Weights of a small GPT-style language model, trained from scratch on English Wikipedia.
Training: a variant of Muon for these matrices, 997M tokens, 7738 steps.
MLP neurons of a small language model. Each row is named by its layer, matrix (up: input weights; down: output weights) and neuron, and shows model dimensions 570-633. Each number is 128 + 32 x the weight over its row's rms, rounded and kept within 0 to 255.
After each neuron's rows is what it responds to, as a language model described it from the Wikipedia text at the highest values.

L5.up373 [ 96 129  98  47 168 147 128 152 214 112 139 100 129 132  84 164 138 111 109  67  95 124 157 133 149 154 118 160 124  86 113  94 148 116 147 121  91 140 166 143 159 105 255 129  62 156 191  85 114 123 148 112 130 153 174 183  88  98 200 110 192 106 101 151]
L5.down373 [ 85 132 152  96 151 115 179 135  91 124  86  91 130 112 130 174 145 196 116 118 131 168 152 154 179  98 142 166 151 162 178 101  92 150 154 118 129 108 147 167 100 136 127 149 117 122  89 135 131 118 138 125 146 136  96 132 134 154 164 112  82 157 149  99]
Responds to: Mid-word pieces like -ts, -ets, -s after a capital P or St (Pts, Petsamo, Notts), plural count nouns (tracks, seasons, pots), and pipes after 0 in tables.

L8.up178 [166  92 106  93 143 120 163 137 147 168  95 113  66 104 197 156 116 129 121 130 121 140 172 101 122 153 120 126 148 101  87 154 144 147 167 120 144 140 146  26 106 135 133 114 171 115 133 116 105 188 151 219 145 155  99  88 178 151 146  92 108  73 153 130]
L8.down178 [129 127 136  67 114 111 173 116 110 152  99 139 166  98  95 113 122  96 155  91 142 112 108 151 125  92 132  93 120  87 133 111 171  74 161 166 157 109 114 112 116 139 132 155 112  95 160  68 142  93 119 113 124 109 149 134  90 106 120 128  77 188  95 141]
Responds to: Tokens, often word fragments, partway through stock Wikipedia phrases: table headers (Name and Location, Width, Rank), census boilerplate, mid-word (D|if|ferences, butter|f|ly).

L2.up940 [136  50  73 128 143 177 112  58 220 149 135 139 128 101 151 114 105 100 120 148 184  56  72 100 111 183 145 152 126 139 118  97  61 152  96  67  82 127 155 152 102 166 155 159 150 117 115 172 183 139 179 211 142 112 132 139 110 135 191  39 116 177  60 175]
L2.down940 [105  66 133  95 142 174 167 120 151 117 112 156  87 109 135 126 114 144 111  89  67 179  85 157 138 127 138 109 164 141 109 111 131 166 145 113 128 118 126 108 164  94 134  99 132 116  80 156 165  95 107 141  97  94 141 117 160 130 136  88 105 140 159 138]
Responds to: Pronouns and relative words that refer back to a just-named noun, mostly "which", "that", "it"/"It" opening a clause, as in "a company which supplies".

L8.up210 [171  69 121  86 117 125 140 129 157 142 198  84 167 149 132  97  96 104  96  70 151  95  90 143 153 189  93 165 131 191 120 166 147 170 116 186 137 106 121 145  58 114 184 118 127 108 100 109 183  98 144 125 102 102 124 122  83 142 125  86 159 148 104 102]
L8.down210 [157 165  69  99 198 135 148 123 111 132 101 111 161 206 115 121 141 106 154 170 184  64 118 109 151 117 106 157 163 114 150 125 114 105 112 154  51 109 191 106 231 140 169 151  53 104 107 109 101 162 180 127 147  81 104 144 137 119  56 150 136 113 140 106]
Responds to: The first piece of a main verb right after its subject (name, pronoun, "which"), before an inflection such as -s/-es/-ed: reve(als), activ(ates), den(ies).

L5.up685 [108  59 101 122 172 108 125 126 126 123 116  39 125 118  91 118 142 131  76 109 110 138 219 154  96 179 142 102 134 109 134  71  91 142 133 101 141 157 105  99 147 122 102 116 129 175 183 159 117 105 187 120 154 104 123  69 134 108 154 148 126  93 132 111]
L5.down685 [133  80 124 120 209 106 165 187 178 123 155  82 138 140 132 104 146 145 145 115 163 163 173 160 122 196 114 124 118 139  88 113 107 100 103 158 158 163 106 149 188  55 139 127 163 112 140 112 172 108 159 122 143  98 121 101 162  90 100 148 107 116 109 141]
Responds to: Tokens just before a measured quantity in factual or statistical text, such as maximum in "maximum size", sea in "mean sea level", family in "average family size".

L2.up503 [159 119 157 136 108 107  95 148 158 121  83 103 140 160  90 126 140 171 157 150 158  98 140 141 119 146 174 144 166 175 160 133 129 139  82  96  92 163 164 110 172 156 118 148 110 158 111 166 116 123 160 123 121  85 182 138  83 161 145 122 126  83 187 135]
L2.down503 [142  98 164 175 131 199 136 114 137 157 167 144 131 165 156 161 128 109 189  84 114 158  93 122  99 143 123 111 146 150  88  49 154 143 112 126 128 108 126 165 118 125 129 124 145 115  89 145 215 140 130 140  73  84  85 154  93 171 163  91 155 186 110  99]
Responds to: Plural suffixes and plural nouns completing a noun phrase, often after of/various/many, such as household-s, public-ations, indust-ries, people.

L2.up918 [126 162  99 162 133 115 125  77 163 105 110 116 118  74  79  75 190 125 131 116 135 190 154 175 142  69 137  70 133 113  73 130  99 114  91 139 136 114 101 132 152 153 145 122 137 162 124  93 143 149 115  88 151 110 159  71 131 223 196 144 128 129 158 138]
L2.down918 [185 116 113 123 132  99  76 112 105 171 147 108 141 126  96 143 208 178 131 106  68 136 125 225 164  44 137 163 102 163 143 139 145 147 105 165 167  42 145 140 162  76 159 117 129 143 207 108  44 119 127 133 128 137 138 129 114  52 124 138 102 109 170 152]
Responds to: Highly predictable words in formulaic Wikipedia text, mostly US census prose (families, children) and infobox fields (Grid reference, PubMed search, Climate).

L8.up1147 [145  61 129 155 133  62 121 185 144 135 166 151 151  64  71  82 129 166 119 198 116 164 123 118 182 110 160 122  71 124 112  64 106 117 132 112 168 190  94 127 110 129 181 145 132  50 147 180 152 114  80 144 117 123 125 125 174 151 133 109 136 138 154 111]
L8.down1147 [122 180 160 106 144 117 129 120 118 116 117 168 176  93 110 129 134 127 184 167 112 124 103 139 138 122 108 131 145  71 108 111 183 112 113  91 132 128 113  98 175 140 175 145 126 150 105 126 134 131 112  99  91 118 134 124 101 113 163 131 169  92  94 139]
Responds to: Final word pieces completing a noun, often plural endings like -es, -s, -itions (iTunes, pots, Expeditions), plus whole nouns like map, history, minutes.

L5.up767 [113 128 118 122  57 114 131 183 129  98 216  92 135 156  99 128 116 137 115 161 182 129  77  89 132 181 170 148 157 174 117 106 128 132  92 135 155 156 153 147 112  95 116 122 119 123 123 112  85  86 141 143 123 108  93 195 117 160 140 101 175 143 136 127]
L5.down767 [159 134  98  74 110 137 146  71 187 173 147 130 125 200 128 120 149 158 154 122 167 140  91 146 174 120 154  68 115 144  99 136 173 111 141 161 104  81  53  94 153 112 114 170 146  89 116  87 164 100 193 123 130 151  89 128  79 145 115 112 117  58  98 102]
Responds to: Word-initial fragments of a finite main verb right after its subject, awaiting an inflection like -s/-ed, as in describ(es), occup(ies), encou(raged); also "also"/"then" before verbs.